{"n_layer": 11, "d_model": 224, "head_dim": 64, "d_mlp": 896, "norm_place": "pre", "positions": "rope", "decay_fraction": 1.0, "decay_shape": "linear", "final_lr_fraction": 0.0, "seq_len": 1024, "steps": 5635, "dataset": "wikipedia_en"}
MLP neurons of a small language model. Each row is named by its layer, matrix (gate and up: input weights) and neuron, and shows model dimensions 0-95. Each number is 50 + 10 x the weight over its row's rms, rounded and kept within 0 to 99. A neuron's up and down rows have the sign that makes its largest values positive.
After each neuron's rows, "fires after" lists the tokens most often just before its 100 highest values on Wikipedia text that the model never trained on.

L4.gate51:44 39 33 53 45 48 23 49 55 56 57 34 53 54 47 68 38 49 46 53 29 52 65 38 70 37 73 23 48 55 50 49 50 42 59 45 47 60 63 39 32 69 65 58 41 74 44 44 39 57 54 43 54 43 67 51 38 52 47 58 46 36 45 47 58 38 51 53 72 53 54 50 47 37 58 47 51 50 66 52 55 44 58 56 41 58 49 52 33 44 37 44 54 54 49 30
L4.up51:66 63 63 45 57 50 49 58 50 50 47 36 46 61 53 55 49 50 50 51 31 46 48 46 66 52 40 41 56 53 41 58 48 25 59 42 62 60 73 49 60 44 60 46 39 49 71 34 53 60 59 65 56 43 75 54 57 31 54 65 26 46 55 52 50 35 38 53 60 57 63 51 50 51 69 44 47 50 49 63 47 46 42 46 48 51 39 55 56 56 35 52 53 30 62 47
fires after: " R", " r", " d", " A", " B", " ro"

L6.gate703:48 50 47 57 65 52 44 40 49 57 56 57 47 45 44 58 44 65 36 57 52 31 42 45 58 15 33 37 44 41 46 59 33 60 57 62 45 45 62 39 53 50 40 55 54 30 32 57 54 29 58 40 59 58 68 44 51 43 56 43 54 68 54 49 52 34 40 62 46 45 65 60 41 45 62 55 51 65 55 31 46 65 59 51 61 47 49 56 50 67 56 45 60 52 39 46
L6.up703:56 55 71 55 46 51 47 62 35 56 68 58 50 49 50 75 57 51 32 59 49 59 50 44 41 38 47 42 49 41 61 53 60 31 47 51 65 59 58 51 53 63 49 49 45 33 53 62 45 50 48 60 53 53 46 61 47 52 43 58 57 56 52 45 52 57 49 50 49 50 48 64 42 52 81 43 50 66 33 45 40 47 51 33 39 54 36 37 66 37 44 61 41 57 45 42
fires after: " f", " pro", "f", "st", "h"

L8.gate600:45 74 59 61 53 59 45 45 58 48 42 53 65 62 45 63 42 47 52 57 37 47 45 64 50 38 57 49 40 44 55 49 48 53 45 56 42 28 53 67 54 48 54 40 34 47 50 37 43 48 53 59 45 44 40 67 63 51 45 45 39 51 48 45 38 50 38 80 47 73 54 30 63 37 28 51 49 45 52 62 56 56 52 51 50 64 55 39 49 70 55 60 41 38 47 60
L8.up600:45 61 52 53 36 46 53 44 47 53 28 51 41 39 39 47 45 47 57 55 48 56 52 67 56 51 53 53 68 44 62 55 52 52 49 55 57 58 45 54 44 59 37 33 52 42 64 54 80 57 60 53 39 56 46 52 40 42 42 48 41 60 64 29 46 28 44 43 54 56 61 45 45 54 27 78 38 46 43 44 39 43 50 52 48 53 46 52 49 45 50 53 65 49 51 43
fires after: " w", " D", " W", " s", "w", "C"

L4.gate485:58 76 41 47 60 48 43 25 42 60 52 56 40 56 43 51 48 50 39 52 38 59 66 71 57 39 45 51 59 71 37 37 53 46 34 51 55 51 53 47 57 55 56 49 67 52 55 47 45 46 65 53 59 48 44 60 69 46 61 59 57 23 50 54 53 63 38 59 56 43 65 60 39 51 51 47 45 43 44 61 53 71 40 56 40 61 45 58 50 73 26 43 52 50 66 56
L4.up485:61 47 37 40 48 51 55 42 71 63 51 54 34 44 43 49 38 45 66 46 52 52 49 61 52 45 43 33 61 73 26 62 46 29 48 57 57 31 49 45 53 49 59 57 45 59 67 63 45 51 52 45 58 46 57 65 45 52 47 40 44 47 46 61 56 45 59 36 50 54 66 79 66 47 49 39 51 57 52 51 44 55 46 64 52 41 47 57 51 42 42 38 61 51 48 50
fires after: " A", " ", " with", "ie", " D"

L4.gate43:52 57 59 45 61 54 38 53 72 49 36 43 42 55 61 55 49 57 61 51 39 41 42 61 53 28 37 47 48 85 47 44 53 59 38 48 28 52 52 50 52 40 48 53 60 37 57 53 59 47 42 57 59 57 49 45 53 58 44 62 42 43 43 20 54 38 53 65 47 37 32 66 51 50 53 39 42 67 44 43 52 42 39 46 48 48 40 51 46 74 49 46 40 42 36 42
L4.up43:57 63 54 62 33 43 46 49 36 67 51 67 49 55 61 46 50 28 68 64 42 53 57 56 60 57 43 44 54 51 41 41 62 23 51 60 50 60 48 40 57 70 48 58 55 55 45 40 41 62 54 49 43 37 60 56 53 68 42 50 67 54 50 49 57 41 45 50 52 48 69 62 42 63 29 45 61 54 56 64 57 54 49 69 48 53 56 49 52 29 54 45 42 45 55 43
fires after: "ro", "he", "e", " H", "ra"

L4.gate672:56 45 41 51 44 62 49 53 63 38 58 63 50 37 45 48 43 35 55 45 53 68 50 54 45 52 48 45 58 41 54 67 53 49 48 46 38 33 56 40 25 58 61 52 34 48 69 57 37 48 61 48 29 31 34 44 61 49 47 36 53 45 41 43 56 58 56 36 49 66 68 70 45 48 57 42 68 74 62 43 59 37 27 48 53 55 50 61 43 53 41 58 56 42 57 53
L4.up672:58 62 37 67 52 38 17 64 49 52 52 61 45 59 76 57 63 41 53 52 47 55 41 55 50 53 48 58 32 34 38 68 59 60 51 40 61 40 58 41 60 32 38 62 52 51 54 67 33 47 42 56 39 51 57 51 42 42 70 51 41 54 37 55 46 60 52 65 56 50 54 52 63 64 38 36 41 69 66 46 34 42 53 50 49 41 28 48 38 51 49 70 44 51 47 58
fires after: "-", " (", "y", " sub", "ic", " pro"

L6.gate301:45 62 34 78 63 50 39 47 44 66 50 50 38 54 61 40 24 57 63 43 49 59 72 41 47 52 51 60 49 44 33 49 52 37 52 42 39 50 59 44 49 66 54 50 49 50 60 43 41 53 34 27 48 44 44 44 54 65 41 49 35 31 39 59 33 74 57 45 48 28 37 45 28 52 50 66 67 65 51 38 40 43 54 53 61 51 63 44 45 46 44 53 55 53 58 56
L6.up301:57 52 51 56 34 36 37 52 43 39 44 45 57 39 58 32 55 47 48 57 47 49 64 66 43 56 39 46 53 45 53 30 57 53 51 44 56 55 53 23 39 57 49 30 60 43 48 54 49 50 47 50 24 48 47 36 41 60 54 48 35 45 39 75 48 71 70 63 42 50 28 47 46 58 51 45 51 52 45 49 53 47 50 46 46 49 47 56 55 34 59 63 54 55 54 52
fires after: "ro", "z", " Ch", "ad", "ic", "land"

L7.gate331:44 47 59 38 55 53 32 50 45 52 40 68 56 59 43 44 46 56 46 51 51 33 47 56 57 39 41 48 63 43 64 58 37 68 47 59 55 41 62 48 64 69 43 73 58 46 40 57 51 43 50 38 39 29 56 49 55 39 55 43 39 66 43 44 36 58 43 59 45 54 44 49 54 39 55 62 52 34 52 52 47 61 45 38 69 35 62 68 49 55 57 64 61 49 41 68
L7.up331:47 57 51 45 70 57 47 71 55 61 56 46 41 54 58 48 46 55 43 49 55 54 40 35 49 66 46 61 54 44 46 54 61 37 46 56 49 58 59 61 71 47 35 40 37 41 66 50 49 66 48 61 47 62 47 44 48 48 38 31 51 47 36 38 28 65 57 32 35 29 61 53 67 47 44 60 67 35 52 45 57 56 59 67 57 44 50 51 59 47 57 38 37 55 51 48
fires after: "f", "h", "or", "ff", "c", "v"

L6.gate1:51 51 36 49 48 44 50 57 60 34 65 57 56 42 54 51 42 32 56 59 48 34 56 54 39 51 55 63 62 41 63 62 49 37 59 62 61 59 39 63 49 46 55 51 46 42 33 53 62 58 51 46 66 47 49 43 53 33 46 33 34 40 51 36 53 46 61 43 45 42 43 48 43 43 47 52 53 34 45 41 50 44 27 49 49 55 47 31 38 54 59 56 32 43 66 70
L6.up1:34 49 48 36 46 45 51 42 39 44 33 38 47 42 52 35 60 52 55 42 58 40 56 58 55 62 41 59 50 54 51 37 39 55 49 42 41 47 57 49 47 57 55 55 44 49 32 43 49 39 46 55 57 51 70 57 40 54 58 56 41 34 47 30 60 55 53 42 62 35 30 42 61 38 48 65 34 57 49 59 66 39 45 56 48 57 58 40 46 64 46 46 63 59 47 67
fires after: "at", "t", "it", "er", "et"

L4.gate421:47 56 67 57 58 33 43 43 58 52 36 48 55 61 57 57 43 69 48 54 45 35 42 49 63 27 65 41 54 55 54 47 46 42 59 71 62 44 70 72 52 44 58 44 64 62 35 49 34 53 65 46 62 44 59 60 51 45 49 53 44 25 57 38 48 55 35 54 66 59 55 52 46 48 32 54 50 51 57 63 49 61 55 51 47 44 63 61 61 78 52 56 56 44 40 31
L4.up421:64 55 45 43 37 56 43 53 52 54 41 53 66 49 52 38 36 56 38 59 50 46 52 58 74 69 56 57 65 58 57 49 54 33 59 61 32 48 66 56 47 53 66 55 54 54 53 49 48 62 47 52 52 39 79 54 42 65 53 29 37 63 50 53 41 48 30 55 56 44 63 56 45 48 43 54 61 54 58 52 64 46 47 57 34 51 47 54 49 51 47 42 57 59 60 48
fires after: " d", " D", "ro"

L7.gate160:48 51 39 48 42 41 59 31 77 56 48 45 45 45 35 50 41 54 52 60 58 47 46 55 34 41 56 43 46 66 37 46 43 45 47 55 57 28 68 53 28 59 37 42 39 47 52 61 51 50 52 44 37 39 54 61 59 48 76 53 50 38 47 43 43 51 70 64 37 61 53 33 46 37 46 54 45 46 54 40 61 62 42 34 44 24 57 32 47 50 62 47 54 59 54 60
L7.up160:35 62 56 30 33 65 59 65 39 48 49 45 54 51 32 46 64 36 36 44 55 51 46 50 40 40 50 38 56 51 47 40 50 47 51 64 50 51 40 62 32 54 38 48 57 71 40 45 32 57 60 55 60 42 50 69 40 58 30 43 68 45 41 28 49 54 56 35 66 49 51 56 48 59 39 55 49 48 40 45 55 71 54 55 45 55 41 51 55 73 43 54 59 30 55 64
fires after: " N", " h", " S", " f", " n", " he"

L6.gate702:45 46 41 38 52 62 49 45 71 49 48 74 59 42 38 58 55 42 41 56 56 40 43 41 34 48 64 34 55 54 54 54 47 41 52 55 67 46 43 51 43 44 51 58 48 46 69 49 50 60 55 62 38 56 49 51 40 54 42 61 35 50 37 55 52 48 65 64 58 59 26 62 58 39 49 52 48 39 46 57 39 55 34 46 49 41 64 58 49 31 72 63 61 70 41 36
L6.up702:46 36 59 58 38 61 41 46 35 32 44 50 49 48 43 42 62 64 41 38 54 60 59 57 47 50 62 33 56 24 51 47 61 36 48 59 55 47 58 46 51 43 29 54 45 53 54 50 65 45 53 37 41 53 66 60 44 52 44 51 59 40 35 43 64 56 48 39 44 55 66 62 53 61 54 52 59 49 39 31 60 67 53 49 42 37 48 52 58 44 56 45 60 58 65 44
fires after: " f", "ig", " G", " g", " N", "tern"

L7.gate649:62 55 48 56 52 44 58 51 49 44 38 70 56 55 56 51 40 35 24 53 26 36 64 45 48 35 48 39 50 43 44 30 45 45 35 47 41 69 69 53 51 62 53 54 56 52 53 40 67 68 52 31 37 54 64 43 50 61 50 35 36 46 42 59 59 72 45 49 47 51 39 33 53 58 52 51 41 37 37 49 62 38 60 60 43 51 59 42 48 45 61 49 41 59 45 39
L7.up649:46 54 54 80 61 59 35 46 52 60 71 46 57 55 67 51 42 33 68 49 51 58 61 51 58 77 35 49 56 45 59 49 44 38 52 42 53 41 49 49 45 51 59 44 53 50 54 45 35 45 43 44 56 50 50 45 44 38 47 54 44 52 42 59 37 58 65 52 52 46 45 42 59 46 53 40 34 47 46 37 62 65 49 74 53 60 55 67 65 54 44 53 48 60 66 64
fires after: "ro", "z", "ic", "ra", " Eng"

L6.gate300:70 39 36 49 31 58 51 49 57 50 48 43 42 74 44 66 33 62 57 57 47 26 34 41 57 58 41 48 56 68 47 48 42 52 57 59 48 55 37 55 55 45 57 40 45 32 45 44 35 60 46 44 65 42 40 46 38 31 50 54 37 51 45 36 55 40 55 52 51 48 48 39 44 39 67 60 28 51 50 33 34 42 48 54 43 50 37 57 50 50 54 38 43 53 66 67
L6.up300:33 47 35 68 57 58 58 42 49 51 54 37 44 69 65 57 45 69 61 41 57 35 42 63 35 64 36 53 36 38 51 57 36 63 60 50 50 51 53 69 61 51 49 64 47 56 67 52 47 39 53 49 54 57 34 53 66 44 65 62 53 34 62 46 68 44 41 52 57 40 44 21 62 40 48 41 39 37 31 49 45 78 33 44 61 44 59 46 47 36 58 28 51 57 50 59
fires after: "it", "i", "at", "ar", " T"

L6.gate229:44 39 55 45 47 48 51 47 42 56 58 39 48 28 42 63 40 61 41 44 58 45 52 52 51 42 43 47 50 42 37 56 42 29 47 55 64 45 48 41 41 29 61 37 52 57 31 39 56 50 45 54 62 53 50 47 41 60 77 43 56 66 58 46 52 55 55 56 42 65 44 53 70 56 39 34 42 50 52 54 42 54 41 44 46 52 57 36 43 63 43 47 56 66 58 58
L6.up229:38 59 26 39 40 50 65 50 32 52 55 58 43 55 49 49 40 55 48 46 40 54 63 51 47 35 40 52 49 59 50 59 46 37 63 57 55 45 37 49 38 50 49 63 55 38 38 57 37 54 30 44 44 46 56 45 38 51 44 47 53 59 61 44 60 44 49 49 54 72 49 44 69 54 43 49 53 48 46 52 53 49 44 32 39 47 47 39 53 42 45 57 72 38 57 45
fires after: "re", " M", " f", " h", " w"